Weights of a small GPT-style language model, trained from scratch on English Wikipedia: MLP 512 SwiGLU, 6.54M parameters.
MLP neurons of a small language model. Each row is named by its layer, matrix (gate and up: input weights) and neuron, and shows model dimensions 64-191. Each number is 200 + 30 x the weight over its row's rms, rounded and kept within 0 to 999. A neuron's up and down rows have the sign that makes its largest values positive.
After each neuron's rows, "fires on" lists the tokens most often at its 100 highest values on Wikipedia text that the model never trained on.

L6.gate449,216,206,247,154,179,213,221,211,230,231,193,205,205,180,200,161,167,235,224,225,226,192,151,194,140,191,188,195,186,163,204,205,203,209,313,227,210,263,201,200,204,223,248,210,138,194,230,215,235,114,188,200,200,184,179,190,143,220,207,185,171,162,211,140,238,238,224,192,185,146,202,189,158,210,184,213,190,234,219,186,214,190,219,262,138,221,209,208,154,222,248,214,259,240,183,194,217,180,208,171,200,189,199,224,170,167,219,210,234,188,195,232,184,240,219,194,208,173,152,272,235,198,194,251,193,176,198,152
L6.up449,228,181,182,193,165,171,218,191,209,194,219,228,235,213,153,218,207,169,225,151,169,247,202,239,184,172,216,230,197,190,171,228,202,191,246,188,215,188,136,184,203,173,217,203,181,192,282,227,263,190,179,233,194,204,206,257,174,228,205,193,145,233,246,211,157,137,180,240,170,198,127,180,203,157,192,165,265,178,178,164,203,163,210,189,230,212,242,192,148,246,211,204,177,182,222,221,204,155,232,186,196,209,201,148,196,185,210,211,156,127,186,171,191,179,180,228,196,247,190,172,187,242,189,227,176,154,239,221
fires on: "ation", " to", "e", "ement", "ed"

L2.gate303,162,254,209,210,164,201,226,193,184,135,210,160,262,185,227,203,200,198,207,251,184,197,215,167,189,194,167,193,153,157,190,148,214,188,167,266,206,195,182,157,199,207,229,179,183,225,185,231,195,168,173,145,227,192,161,200,224,208,233,184,191,227,203,228,216,241,162,162,220,258,177,220,208,212,136,234,182,223,209,220,168,261,194,224,207,183,192,201,268,209,186,204,190,191,206,187,216,187,205,174,206,200,220,176,226,218,197,165,231,221,177,215,264,225,229,155,158,202,218,196,155,202,157,234,163,256,218,167
L2.up303,183,252,205,181,226,190,230,219,257,177,211,213,230,183,179,168,182,205,225,158,155,239,194,212,199,190,201,197,255,207,144,233,200,168,198,237,193,232,148,176,229,202,234,176,217,229,219,204,177,167,182,182,202,148,185,221,195,196,235,156,212,204,214,221,177,263,189,184,265,221,244,277,169,216,197,198,212,227,202,205,213,170,200,205,221,202,213,166,212,212,199,131,178,218,219,169,219,181,229,148,186,222,254,224,230,201,146,128,221,203,157,194,257,197,210,172,224,208,229,210,190,195,198,185,185,210,227,214
fires on: " cont", " en", "t"

L3.gate10,233,172,228,138,223,239,193,147,199,154,212,182,196,190,221,152,206,230,212,179,170,257,223,198,190,187,181,195,175,240,175,210,144,179,190,260,198,159,200,135,160,216,171,230,194,198,199,219,207,185,193,207,201,207,222,203,175,221,199,222,189,293,209,226,199,223,248,229,232,164,248,230,182,216,199,229,213,206,229,219,183,184,196,175,214,129,225,168,133,171,189,228,202,140,180,265,204,223,155,205,148,192,230,148,179,236,198,167,224,197,198,215,187,204,206,155,160,170,219,204,207,221,269,188,206,211,221,200
L3.up10,220,189,153,212,228,164,97,214,211,162,189,171,163,212,162,173,164,196,202,260,178,265,228,188,215,219,182,233,228,173,167,214,160,264,200,214,212,198,185,229,158,195,179,180,217,257,186,209,227,198,184,158,199,233,223,227,216,201,202,186,159,218,174,255,161,288,186,214,179,224,183,192,244,238,165,201,209,156,203,215,246,226,209,215,179,250,194,192,195,192,158,228,196,271,226,184,188,222,215,196,163,137,219,177,201,237,177,171,211,174,196,202,203,167,181,184,154,210,212,269,204,212,204,168,269,220,179,181
fires on: "s", " of", "e", "ed", " years", "ording"

L6.gate283,186,149,205,218,153,229,180,198,211,169,217,180,140,197,176,168,237,250,164,164,191,247,211,204,155,168,196,138,211,229,237,254,240,235,160,136,225,174,174,192,190,176,245,186,172,195,177,189,214,233,151,195,240,213,220,193,171,215,221,147,188,158,197,204,208,233,147,200,216,249,234,183,192,201,177,188,156,227,170,252,157,314,222,228,197,156,207,234,224,207,189,254,212,168,162,232,211,207,218,244,198,175,237,223,187,236,188,182,184,176,206,177,202,177,227,221,183,155,205,195,192,236,217,236,227,195,203,206
L6.up283,207,222,193,206,199,213,244,164,219,261,197,157,194,178,211,223,199,264,126,132,210,227,168,140,194,237,236,190,176,238,256,222,178,183,248,155,186,186,219,203,149,134,202,215,100,166,180,183,194,198,177,182,216,243,227,196,219,240,221,207,250,153,240,190,245,216,215,237,166,198,204,246,204,170,237,234,124,220,228,229,205,233,266,214,204,212,200,215,179,183,218,160,144,175,183,186,192,206,227,183,180,146,156,194,214,175,208,238,149,181,195,163,258,201,195,169,244,207,233,170,197,197,239,205,191,165,215,213
fires on: " |", ".", "qu"

L6.gate157,192,193,188,168,163,240,180,198,198,184,214,209,182,246,183,173,194,171,161,215,217,237,176,216,127,188,196,177,243,226,188,188,226,243,250,227,161,176,158,222,223,202,187,184,173,202,169,192,232,213,200,209,209,194,223,171,213,200,197,215,186,222,234,182,199,175,271,216,154,173,182,220,228,185,225,211,196,232,183,179,178,197,171,225,189,198,206,181,205,233,248,234,216,188,198,231,135,189,219,230,178,191,201,100,225,202,199,217,213,236,183,217,154,235,130,162,190,167,189,185,202,182,238,151,138,188,187,233
L6.up157,196,137,170,180,139,163,175,225,206,182,168,213,155,192,218,212,231,215,158,240,193,192,204,219,242,202,192,215,239,191,225,152,207,221,206,202,222,143,183,238,135,231,218,199,208,168,224,200,155,242,194,167,158,273,230,212,244,188,242,191,260,219,182,232,181,192,245,212,212,188,190,272,196,144,207,222,186,166,155,216,188,215,213,133,236,220,231,127,225,231,172,203,186,191,185,223,207,195,218,208,207,188,237,130,189,159,181,191,188,180,215,200,216,175,159,240,184,152,185,206,219,203,164,208,189,183,178,194
fires on: "s", " an", "en", "e", "le", "'s"

L4.gate109,192,228,156,273,214,219,193,210,236,231,205,238,222,196,215,154,205,233,209,209,210,214,230,210,191,194,183,215,209,197,182,174,196,194,181,222,228,204,122,219,193,144,241,223,205,212,219,237,228,241,200,142,204,187,220,211,206,180,184,204,223,195,259,221,145,185,204,171,270,186,206,158,170,217,176,245,244,243,204,250,168,209,165,207,196,202,160,239,180,197,176,260,208,284,242,182,164,218,209,178,237,259,166,240,171,166,172,186,249,210,168,216,194,148,223,212,189,155,161,239,188,211,227,161,203,215,185,170
L4.up109,222,193,182,235,156,218,150,200,158,191,190,151,221,205,188,232,191,169,186,149,209,172,229,146,192,149,231,246,203,183,195,233,207,215,202,152,191,156,206,175,131,190,188,201,184,188,277,176,201,214,257,210,275,205,207,180,192,230,281,165,254,201,220,206,215,217,237,211,213,187,232,172,177,155,190,184,159,232,203,171,183,216,257,202,162,190,146,192,246,245,255,209,208,224,230,200,212,183,177,183,248,183,233,205,196,212,214,167,233,134,188,176,212,191,151,225,191,199,213,177,250,230,284,149,205,188,174,194
fires on: " inter", "ter", "g", "eg", ":"

L7.gate102,243,166,219,181,152,199,190,182,145,166,193,201,172,250,150,185,187,233,172,153,233,183,249,219,187,145,188,183,205,211,178,249,231,233,191,204,229,163,199,175,205,171,239,217,146,189,198,205,232,197,205,182,217,249,205,194,145,191,203,210,181,199,199,163,247,199,220,230,198,152,216,141,179,175,179,199,176,210,152,178,227,168,229,213,229,193,224,195,155,181,193,207,174,249,215,175,186,198,277,215,202,215,185,177,234,174,136,179,197,207,267,267,192,208,206,149,162,188,221,184,160,263,213,186,185,258,198,173
L7.up102,201,198,186,180,226,231,191,178,187,240,206,214,199,178,170,224,199,220,179,198,164,177,227,180,188,181,184,254,189,247,193,204,186,168,223,182,177,118,161,192,214,166,258,230,218,209,218,193,194,224,229,210,216,242,197,178,182,293,167,225,197,184,201,190,211,237,177,243,179,188,238,207,229,162,169,221,203,208,177,234,211,250,190,193,220,198,239,211,211,115,196,238,259,185,232,131,198,215,158,193,235,204,191,164,248,208,228,238,175,242,181,230,277,217,250,113,188,208,180,135,180,229,237,188,138,167,182,211
fires on: ".", ")."

L10.gate300,135,193,163,192,170,200,214,148,208,175,229,209,261,228,233,209,187,179,222,238,179,212,198,161,174,216,203,183,206,253,193,241,247,204,200,226,239,224,187,223,217,193,212,203,200,245,193,263,241,166,179,201,181,188,204,238,204,201,216,215,208,183,246,199,193,185,195,216,184,163,226,160,196,229,194,193,134,226,223,129,195,180,250,129,187,191,255,196,153,178,220,134,225,154,195,207,173,210,173,216,176,232,250,181,241,258,133,136,161,190,167,153,191,236,158,201,208,204,168,196,194,154,221,186,226,175,197,180
L10.up300,176,229,234,160,223,190,201,151,225,213,160,224,224,179,193,225,162,138,202,165,140,196,206,179,184,215,209,195,163,148,218,209,257,238,234,205,213,269,259,210,207,182,234,146,208,182,235,199,239,167,221,202,191,214,138,198,167,208,176,236,203,175,189,224,220,195,151,153,240,217,192,172,203,219,201,216,179,171,205,168,181,234,217,196,221,241,196,236,182,184,198,176,142,169,175,233,217,144,214,234,206,216,217,271,184,221,203,221,207,152,213,237,204,208,204,172,240,155,199,207,197,205,139,143,214,183,228,160
fires on: ",", " ", ".", " $"

L2.gate204,223,240,201,228,199,212,231,137,208,184,270,186,246,187,197,175,218,191,215,178,229,256,194,228,242,176,150,208,206,193,212,173,204,192,151,195,170,194,193,124,162,203,203,214,225,175,174,143,249,205,165,185,229,157,216,194,211,200,236,253,221,198,272,212,228,213,216,139,162,192,232,191,154,194,191,142,281,161,174,196,164,221,182,176,188,170,246,222,207,184,167,192,187,189,192,208,270,193,258,220,207,212,169,239,138,169,196,158,218,202,205,215,183,196,198,216,196,181,234,221,203,174,220,162,199,233,219,174
L2.up204,188,194,146,240,148,217,211,158,178,185,275,153,208,168,204,160,185,174,236,203,254,220,171,232,218,171,165,148,198,240,197,194,221,231,201,201,144,160,208,244,237,221,189,179,189,192,196,170,238,226,152,197,197,193,175,196,211,224,246,201,167,210,174,196,203,200,202,192,184,179,182,222,163,239,228,233,224,202,171,242,206,212,180,212,187,177,185,171,160,139,214,176,193,172,197,217,195,177,214,243,204,198,223,227,127,182,214,219,186,130,204,199,247,235,191,229,206,205,243,218,175,201,183,210,214,187,254,205
fires on: " of", " between", "end", " as", "ike"

L6.gate476,190,177,225,188,256,186,222,282,201,182,201,166,198,280,196,242,213,182,189,190,196,194,220,207,144,217,168,211,283,201,198,222,168,259,147,213,202,201,189,218,183,169,256,222,196,176,173,161,160,200,136,241,230,197,186,238,193,228,211,215,219,168,212,171,145,187,208,180,189,202,154,197,176,217,185,198,173,206,168,201,223,246,207,183,198,217,197,271,226,209,211,218,164,220,224,251,185,175,173,160,177,195,169,144,190,265,250,243,169,171,206,201,204,195,195,193,197,262,201,138,244,219,180,161,212,239,169,171
L6.up476,221,192,130,211,226,219,206,239,181,227,222,207,204,161,170,280,222,180,219,242,147,165,184,188,221,173,205,184,215,214,198,181,145,230,156,250,212,199,173,189,187,175,141,168,223,237,163,207,179,188,193,207,159,224,216,240,230,247,169,211,235,241,199,185,193,218,201,186,200,206,200,176,143,192,226,183,134,163,231,254,142,180,242,190,188,238,220,164,202,211,207,175,235,222,203,195,220,198,194,178,216,201,218,185,242,211,196,163,203,162,219,215,215,195,184,222,235,226,198,250,164,180,221,175,160,214,226,233
fires on: "19", "18", "le", "is", "us", "u"

L3.gate35,180,219,171,155,188,247,242,255,276,160,218,210,212,185,173,210,255,212,176,183,204,187,261,172,227,195,194,172,232,206,223,192,207,206,214,201,178,131,196,143,224,138,169,212,205,210,201,184,185,157,160,168,206,215,199,178,237,209,216,155,217,194,186,198,209,163,248,226,234,186,234,256,180,242,227,195,173,214,193,194,235,244,198,240,214,141,220,146,179,202,227,199,191,214,174,219,216,204,195,239,239,144,246,222,147,168,203,177,266,174,213,198,206,174,170,217,189,215,259,132,222,189,210,219,190,170,241,183
L3.up35,203,197,191,190,162,216,188,157,191,235,175,229,173,183,186,203,273,157,212,149,268,249,229,192,239,187,123,241,211,179,194,216,190,183,190,200,185,152,207,130,206,180,205,155,168,187,181,262,222,187,201,197,207,202,239,165,244,167,217,154,205,226,166,253,247,227,211,225,220,185,222,202,243,229,251,204,188,195,152,194,174,204,172,189,231,183,201,212,226,179,208,159,204,214,241,193,209,216,210,200,232,176,203,224,235,184,184,192,201,195,180,211,141,192,182,234,185,188,227,176,160,160,198,205,212,185,227,189
fires on: "ar", "as", "or", "ap", "ur"

L4.gate186,155,208,184,193,243,183,195,115,231,228,208,200,253,236,262,202,192,187,160,192,244,204,132,210,265,219,161,175,248,201,180,211,239,162,146,220,234,219,184,180,215,179,146,230,211,183,188,195,202,193,129,136,185,206,197,223,188,235,211,248,248,174,216,198,222,204,181,193,213,184,207,206,214,222,211,170,247,205,230,205,172,155,246,200,200,208,206,227,173,177,143,169,205,197,187,179,195,179,186,184,193,133,179,148,165,269,209,177,171,176,190,210,224,225,205,218,193,206,187,187,171,217,177,220,62,184,249,237
L4.up186,206,152,181,201,212,193,171,195,171,170,241,195,218,204,137,249,230,180,283,150,209,216,183,179,212,174,197,204,172,225,194,168,195,195,173,189,214,172,152,205,255,240,223,206,155,170,196,172,148,236,211,211,180,187,181,165,252,198,171,180,167,206,212,259,222,205,202,165,210,162,227,210,184,263,175,228,191,134,132,271,225,216,182,256,246,226,196,198,187,212,232,219,155,163,194,208,256,215,178,255,143,192,185,157,191,247,240,178,172,223,173,168,215,211,152,219,166,199,197,206,202,190,166,212,207,189,251,220
fires on: " as", "e", " As", "ike", "ive", "ec"

L3.gate287,240,229,182,212,269,194,204,176,221,230,187,206,199,225,193,188,233,241,208,240,217,202,118,159,202,212,245,209,120,206,257,180,162,185,205,204,212,189,219,173,188,217,197,176,176,149,143,185,203,223,224,192,230,166,157,186,271,237,206,205,168,172,186,245,200,187,152,182,173,206,252,200,203,195,231,190,227,183,171,245,197,272,184,216,207,225,205,204,191,157,207,203,178,161,190,194,154,139,179,215,226,195,151,148,240,201,235,210,202,189,186,222,211,149,206,201,201,225,187,242,190,228,196,221,175,140,227,143
L3.up287,216,215,199,238,223,234,140,227,175,210,195,157,200,186,165,225,156,240,220,227,182,154,258,187,145,230,236,229,147,209,233,175,191,225,225,199,248,196,206,165,209,232,177,176,123,200,223,177,159,221,203,187,230,159,195,153,207,181,223,239,182,198,169,188,184,213,155,170,221,162,198,209,209,228,266,216,209,221,185,231,159,181,204,186,169,200,226,201,197,151,171,189,256,200,202,159,231,185,187,232,192,208,160,161,191,199,215,242,181,231,185,206,213,158,182,185,150,202,210,205,208,232,235,175,218,110,166,183
fires on: "p", "sp", "us"

L4.gate454,171,180,218,184,221,230,229,240,189,193,212,155,223,246,223,182,160,177,157,202,205,197,167,145,157,209,187,245,184,199,147,204,205,197,263,217,164,197,247,195,208,231,190,285,216,188,221,175,205,204,212,169,218,236,234,210,210,173,208,188,203,176,172,195,180,151,194,257,181,135,225,203,204,189,193,229,172,200,165,229,202,218,179,208,222,262,237,230,179,231,143,224,176,211,175,185,177,219,191,193,189,191,213,195,187,210,245,216,167,214,129,199,142,229,189,142,231,200,209,234,177,191,178,200,194,181,133,216
L4.up454,172,213,208,191,202,272,207,192,277,242,215,158,192,191,201,222,161,238,179,151,198,164,237,178,182,215,263,193,207,133,173,224,202,246,231,212,269,278,157,179,218,235,232,200,166,200,203,233,222,203,223,207,220,182,193,192,192,172,180,210,178,137,147,233,235,179,218,186,226,224,201,227,220,171,216,168,172,191,210,174,201,217,163,156,142,166,164,237,174,202,211,200,204,205,196,212,256,240,164,166,180,132,183,177,156,267,208,244,210,187,231,208,169,229,220,177,218,223,197,248,182,237,140,220,204,204,221,195
fires on: ":", "born", "t", "',", "us", "h"

L2.gate286,203,237,199,201,195,202,214,167,220,190,197,187,193,150,177,174,217,200,198,205,263,218,256,195,225,185,199,190,202,140,178,162,163,181,220,235,222,200,205,162,165,235,190,227,237,185,157,200,216,247,219,203,215,146,170,178,277,229,192,211,207,190,261,286,179,198,194,184,223,226,183,191,154,225,206,246,196,186,242,225,173,212,204,254,202,194,237,253,247,247,212,215,193,177,195,190,194,168,224,133,182,216,213,187,224,188,221,233,198,189,190,210,249,183,203,220,207,162,176,207,208,191,154,187,162,195,205,129
L2.up286,229,231,207,242,224,213,187,195,214,243,144,190,160,199,166,125,211,226,177,218,211,209,276,193,194,203,173,149,189,196,194,189,230,196,212,167,211,167,204,151,186,220,214,158,226,197,203,224,200,241,156,155,216,187,203,237,171,175,172,140,209,194,207,219,190,230,218,154,227,218,174,143,207,144,220,205,267,212,175,230,202,186,281,182,230,164,224,180,179,259,155,170,221,184,133,169,260,199,170,203,247,225,198,222,211,181,198,225,174,151,198,209,213,171,130,192,203,201,184,199,226,222,186,188,235,191,234,203
fires on: " sp", "p", " Sp"

L10.gate232,207,171,220,184,188,205,202,148,179,187,219,208,200,247,139,209,258,196,157,246,171,128,233,216,180,148,176,220,153,207,190,179,217,198,211,208,227,197,237,198,199,153,251,134,197,215,188,195,263,223,205,196,171,203,200,229,206,206,201,158,187,203,224,219,178,210,163,222,224,228,232,235,176,240,216,206,197,213,146,181,191,153,242,189,187,214,198,183,149,159,225,149,214,154,212,190,217,218,219,201,218,226,202,156,247,250,247,179,197,207,161,192,244,204,212,243,167,243,176,173,187,165,222,167,242,196,186,198
L10.up232,210,238,230,190,193,218,167,161,235,214,170,203,189,231,161,208,222,179,202,140,178,225,241,163,179,212,169,217,171,154,213,210,227,186,241,141,234,221,195,222,170,253,208,224,183,188,235,211,201,160,158,176,250,256,219,191,170,188,183,185,200,171,194,221,205,204,248,251,164,225,201,158,148,200,223,178,233,165,178,188,239,209,183,217,208,277,141,189,203,239,184,218,184,159,223,233,201,144,154,188,238,178,190,193,207,228,201,154,159,149,183,223,222,217,160,200,190,195,197,199,171,237,236,160,228,215,232,189
fires on: " ", ".", ",", "%", "–"

L7.gate145,216,174,235,202,220,129,203,205,266,226,220,209,195,191,169,129,174,199,197,213,213,190,170,195,172,231,222,177,180,200,194,138,184,239,242,228,238,199,230,250,181,171,217,224,207,185,199,142,178,171,171,161,239,213,174,150,203,238,175,246,211,192,184,184,178,167,89,147,171,181,186,191,157,228,197,197,187,210,171,230,222,239,179,177,206,253,164,217,204,272,218,171,185,206,207,214,146,200,237,220,235,160,205,190,177,185,205,220,178,186,178,207,261,228,183,219,266,175,175,183,137,198,205,205,232,173,229,175
L7.up145,213,220,205,224,183,172,246,236,205,184,200,246,175,194,152,191,129,184,235,240,185,192,235,172,156,260,192,173,201,188,243,204,170,241,201,239,194,207,200,156,182,202,215,174,263,163,163,152,161,234,242,217,137,201,217,240,253,182,204,199,163,209,166,206,170,196,209,131,253,150,278,183,229,229,187,175,167,148,227,227,186,187,188,230,212,171,189,175,191,196,183,199,193,178,250,217,184,208,158,234,233,202,176,213,214,171,165,179,234,237,155,239,193,208,199,182,200,200,142,211,215,203,221,148,239,211,165,151
fires on: "p", "eb", "act", " |", "sp", " imp"

L2.gate58,174,196,141,236,250,226,231,195,217,238,190,218,186,207,209,221,241,224,169,182,225,155,191,237,226,238,148,175,170,197,191,178,175,205,169,212,237,213,171,250,163,169,210,219,226,211,182,177,228,215,246,188,175,206,220,168,220,210,256,223,243,140,171,184,226,227,253,174,162,218,183,213,187,181,156,181,189,187,197,190,166,214,210,207,169,228,189,183,190,193,198,267,217,190,205,265,207,122,253,199,239,179,191,193,192,181,222,188,237,182,224,203,157,186,177,204,173,222,171,209,230,196,230,206,165,208,122,227
L2.up58,173,218,184,198,279,203,259,218,232,203,224,189,216,200,236,164,214,196,172,235,147,218,239,229,184,215,192,158,165,178,196,192,208,237,141,208,134,189,198,166,215,193,137,225,173,210,182,175,217,170,238,211,147,234,179,267,171,132,225,177,153,262,221,229,167,191,255,174,182,193,212,215,186,189,167,189,213,171,255,211,239,201,174,204,198,157,180,235,156,206,200,224,233,207,218,273,214,156,259,184,223,190,176,216,209,211,208,236,184,196,228,197,160,237,153,126,251,227,184,187,192,211,174,230,206,153,210,207
fires on: " start", "ten", " go", " first", " hel", "(s"

L2.gate302,147,203,217,200,190,190,169,197,197,242,160,221,219,196,225,155,162,166,172,202,229,232,177,216,173,218,189,188,185,225,192,157,193,204,206,279,124,158,215,234,245,204,213,157,183,220,209,212,169,188,240,155,155,259,216,241,227,196,230,173,119,239,295,238,220,209,152,189,187,212,169,233,205,207,160,265,203,212,239,166,223,153,185,219,236,231,224,199,148,224,168,235,168,223,260,160,220,227,213,172,168,222,192,192,214,225,207,208,260,195,200,219,216,202,206,154,234,233,220,211,165,202,201,195,158,211,218,215
L2.up302,176,211,204,224,125,202,182,140,194,201,177,225,223,187,224,192,219,248,164,151,240,227,152,210,182,246,197,176,196,208,199,184,251,155,259,241,177,174,178,237,206,163,216,168,202,284,230,234,182,193,194,203,161,191,172,237,195,228,219,226,250,198,206,216,175,215,177,167,235,183,203,250,194,242,129,253,190,241,193,178,201,192,197,175,231,266,248,224,194,230,157,193,144,188,199,187,185,234,185,131,208,219,195,192,147,243,168,169,214,220,183,162,222,219,169,149,233,172,233,216,205,221,173,133,145,233,152,182
fires on: " cont", "t", "ont", " Cor"

L2.gate288,190,198,130,217,222,191,243,199,203,217,188,217,196,224,214,222,198,171,149,199,189,197,239,226,191,173,224,149,164,228,152,225,214,215,246,145,156,263,125,190,242,203,178,207,194,230,207,234,150,229,182,189,189,162,186,174,174,200,210,227,186,242,195,249,204,216,139,183,242,181,207,213,224,234,204,205,206,243,201,166,189,143,199,207,179,212,207,178,270,178,217,177,213,222,196,200,217,221,214,181,222,213,188,186,217,227,237,179,215,236,247,235,185,216,196,157,212,218,177,187,217,184,140,240,221,205,155,231
L2.up288,206,172,133,225,216,177,190,210,174,209,198,198,209,179,250,154,151,226,176,185,206,221,235,182,247,189,191,278,207,179,171,184,183,263,261,185,171,208,176,200,133,208,183,237,197,226,218,230,227,206,216,160,208,204,186,212,170,169,207,180,216,231,216,214,208,194,181,205,235,199,192,218,197,175,159,183,192,181,238,179,201,192,190,147,161,221,180,218,234,173,198,122,218,192,191,197,206,171,208,174,177,196,210,215,163,213,227,146,158,258,204,218,241,180,167,155,199,217,187,269,202,154,178,206,180,235,217,223
fires on: "th", "ic", "ile", " ad"

L6.gate35,240,153,223,233,176,209,202,196,204,199,244,258,199,215,187,216,217,221,187,211,177,240,173,225,233,208,173,99,221,230,199,167,200,149,149,242,175,200,165,269,189,192,230,229,225,210,234,228,158,155,211,257,222,216,223,238,188,217,193,218,156,201,190,246,163,171,189,199,177,220,248,208,190,176,269,168,189,203,163,235,137,193,184,240,185,149,168,150,169,192,169,174,217,250,255,205,213,172,242,221,211,222,250,224,207,186,183,180,220,205,165,203,188,153,212,201,249,219,128,211,238,200,221,167,183,211,223,167
L6.up35,183,198,162,197,232,211,177,214,232,189,193,178,220,202,251,215,191,240,201,167,221,191,197,153,217,171,178,247,172,186,199,224,180,224,215,195,258,236,199,229,228,248,151,252,174,200,177,228,172,151,255,176,193,175,210,177,191,176,241,215,172,202,155,225,204,206,139,285,229,163,165,199,197,178,199,193,185,243,183,215,179,146,190,174,124,174,167,227,212,204,183,156,191,147,221,195,186,224,171,247,185,162,168,159,208,253,150,222,190,197,224,239,177,192,226,181,169,242,242,216,233,198,192,179,208,158,221,218
fires on: "h", "ar", "-", " Mar", "b", " Bar"

L4.gate469,199,210,192,210,218,152,206,175,161,226,200,206,174,235,237,240,163,161,127,208,183,228,199,175,206,169,177,193,211,194,186,187,204,171,138,220,229,206,220,240,240,192,145,188,212,202,167,160,250,178,231,146,246,163,242,230,246,138,223,184,197,211,212,214,316,173,175,244,126,208,203,185,200,180,244,211,220,199,225,230,221,150,168,177,209,190,234,189,186,263,231,182,244,206,166,203,183,185,210,253,157,202,201,151,141,245,195,236,232,168,150,190,201,176,190,136,185,165,212,251,198,217,198,180,204,214,157,239
L4.up469,194,202,182,199,216,162,176,180,200,226,182,221,180,138,196,199,154,227,188,231,175,254,200,184,195,205,292,211,251,192,224,170,163,258,200,247,192,185,193,171,192,249,179,248,166,183,175,256,200,159,260,191,168,209,146,146,207,237,201,202,169,218,172,197,171,133,211,228,232,220,143,151,259,180,191,221,208,205,197,224,228,206,174,204,185,231,156,231,191,220,230,237,171,265,178,226,180,236,234,227,194,251,213,200,181,173,176,205,194,224,214,221,196,233,257,190,208,215,233,162,193,254,137,194,167,234,193,186
fires on: "t", "g", "n", "i", "j", "h"

L3.gate163,177,210,201,219,218,170,164,226,211,187,212,138,158,227,160,226,149,253,231,180,203,214,173,241,170,163,179,229,177,199,199,247,226,249,230,167,261,239,214,219,171,222,229,272,202,180,237,253,231,160,181,147,228,197,215,203,147,226,219,199,245,179,218,217,223,218,237,182,227,195,217,172,204,194,217,214,185,229,156,169,193,232,228,198,217,243,210,180,233,200,243,230,215,224,192,189,201,228,191,205,174,176,166,158,141,129,160,141,161,184,194,196,236,205,194,176,181,178,186,177,216,206,203,197,216,249,265,203
L3.up163,229,194,213,189,230,243,226,197,219,255,201,152,212,176,194,215,210,182,184,168,203,187,153,251,179,203,176,194,173,230,168,232,257,213,246,268,279,211,223,149,133,188,192,196,186,153,236,210,183,182,216,186,149,189,167,245,182,195,238,161,192,171,192,242,161,202,195,237,232,272,221,179,200,208,207,209,232,243,172,143,179,216,183,252,243,186,211,178,217,158,191,203,163,257,218,238,214,228,208,222,162,177,206,176,190,192,204,203,144,240,183,179,173,182,186,247,228,230,160,196,205,205,167,173,246,233,242,154
fires on: "ry", "ment", "ing", "ilit", "ement", "ation"

L4.gate194,194,257,194,163,204,212,236,240,215,190,200,190,242,222,189,179,237,192,193,186,201,170,223,245,204,214,166,228,240,180,212,208,187,212,177,183,206,218,230,236,219,154,222,253,224,228,223,201,158,230,185,197,186,212,195,166,176,131,202,191,202,201,170,206,107,203,229,189,237,199,228,203,183,129,153,186,220,218,216,221,239,203,187,163,193,244,220,212,199,179,220,201,191,212,215,259,135,163,220,240,220,187,227,180,186,206,251,218,179,231,225,156,192,178,230,233,251,256,204,172,177,221,215,203,197,220,229,183
L4.up194,154,216,196,190,169,179,257,228,247,210,190,210,185,159,187,175,258,190,187,180,194,239,229,183,211,219,140,220,213,155,181,216,149,176,139,174,152,215,202,175,241,184,167,226,204,213,205,232,175,132,228,262,177,209,193,222,217,151,202,169,212,218,167,271,151,252,201,246,193,186,256,229,239,157,166,209,199,195,189,197,248,218,194,206,226,206,205,248,203,178,206,119,157,204,215,198,171,221,182,205,185,191,166,248,203,231,186,202,174,178,238,196,183,181,179,210,209,236,197,198,162,205,219,243,258,220,168,260
fires on: "h", " of", "ext", "ar", "or", "av"

L6.gate239,248,176,217,244,167,161,167,219,191,161,222,191,150,185,212,190,223,249,182,180,180,212,127,197,211,214,153,203,188,192,206,183,209,182,180,242,220,200,204,237,204,226,220,303,195,164,236,244,241,164,199,217,170,239,151,216,200,215,154,167,177,224,205,203,192,234,173,251,206,218,228,255,175,149,240,220,210,174,174,237,170,168,237,260,159,193,266,213,212,183,199,201,206,204,179,200,138,227,157,188,205,245,213,178,165,178,191,161,207,236,223,191,205,224,151,196,230,249,166,173,151,172,200,225,195,237,242,207
L6.up239,167,227,181,273,182,142,227,208,234,233,229,186,188,249,220,203,164,196,234,231,169,175,243,177,193,208,190,174,212,143,231,226,176,225,192,195,199,253,269,203,200,234,207,211,193,174,143,156,204,193,220,177,194,163,147,185,196,195,207,196,201,190,163,208,189,181,273,158,236,175,179,203,195,177,194,208,201,201,197,191,193,131,202,257,224,221,199,190,164,229,228,136,220,235,202,200,220,212,165,146,202,239,216,178,191,194,203,199,182,196,213,168,94,207,206,221,139,201,176,165,254,243,219,194,213,189,253,197
fires on: "ar", "ic", "im", "eb", "iv", "b"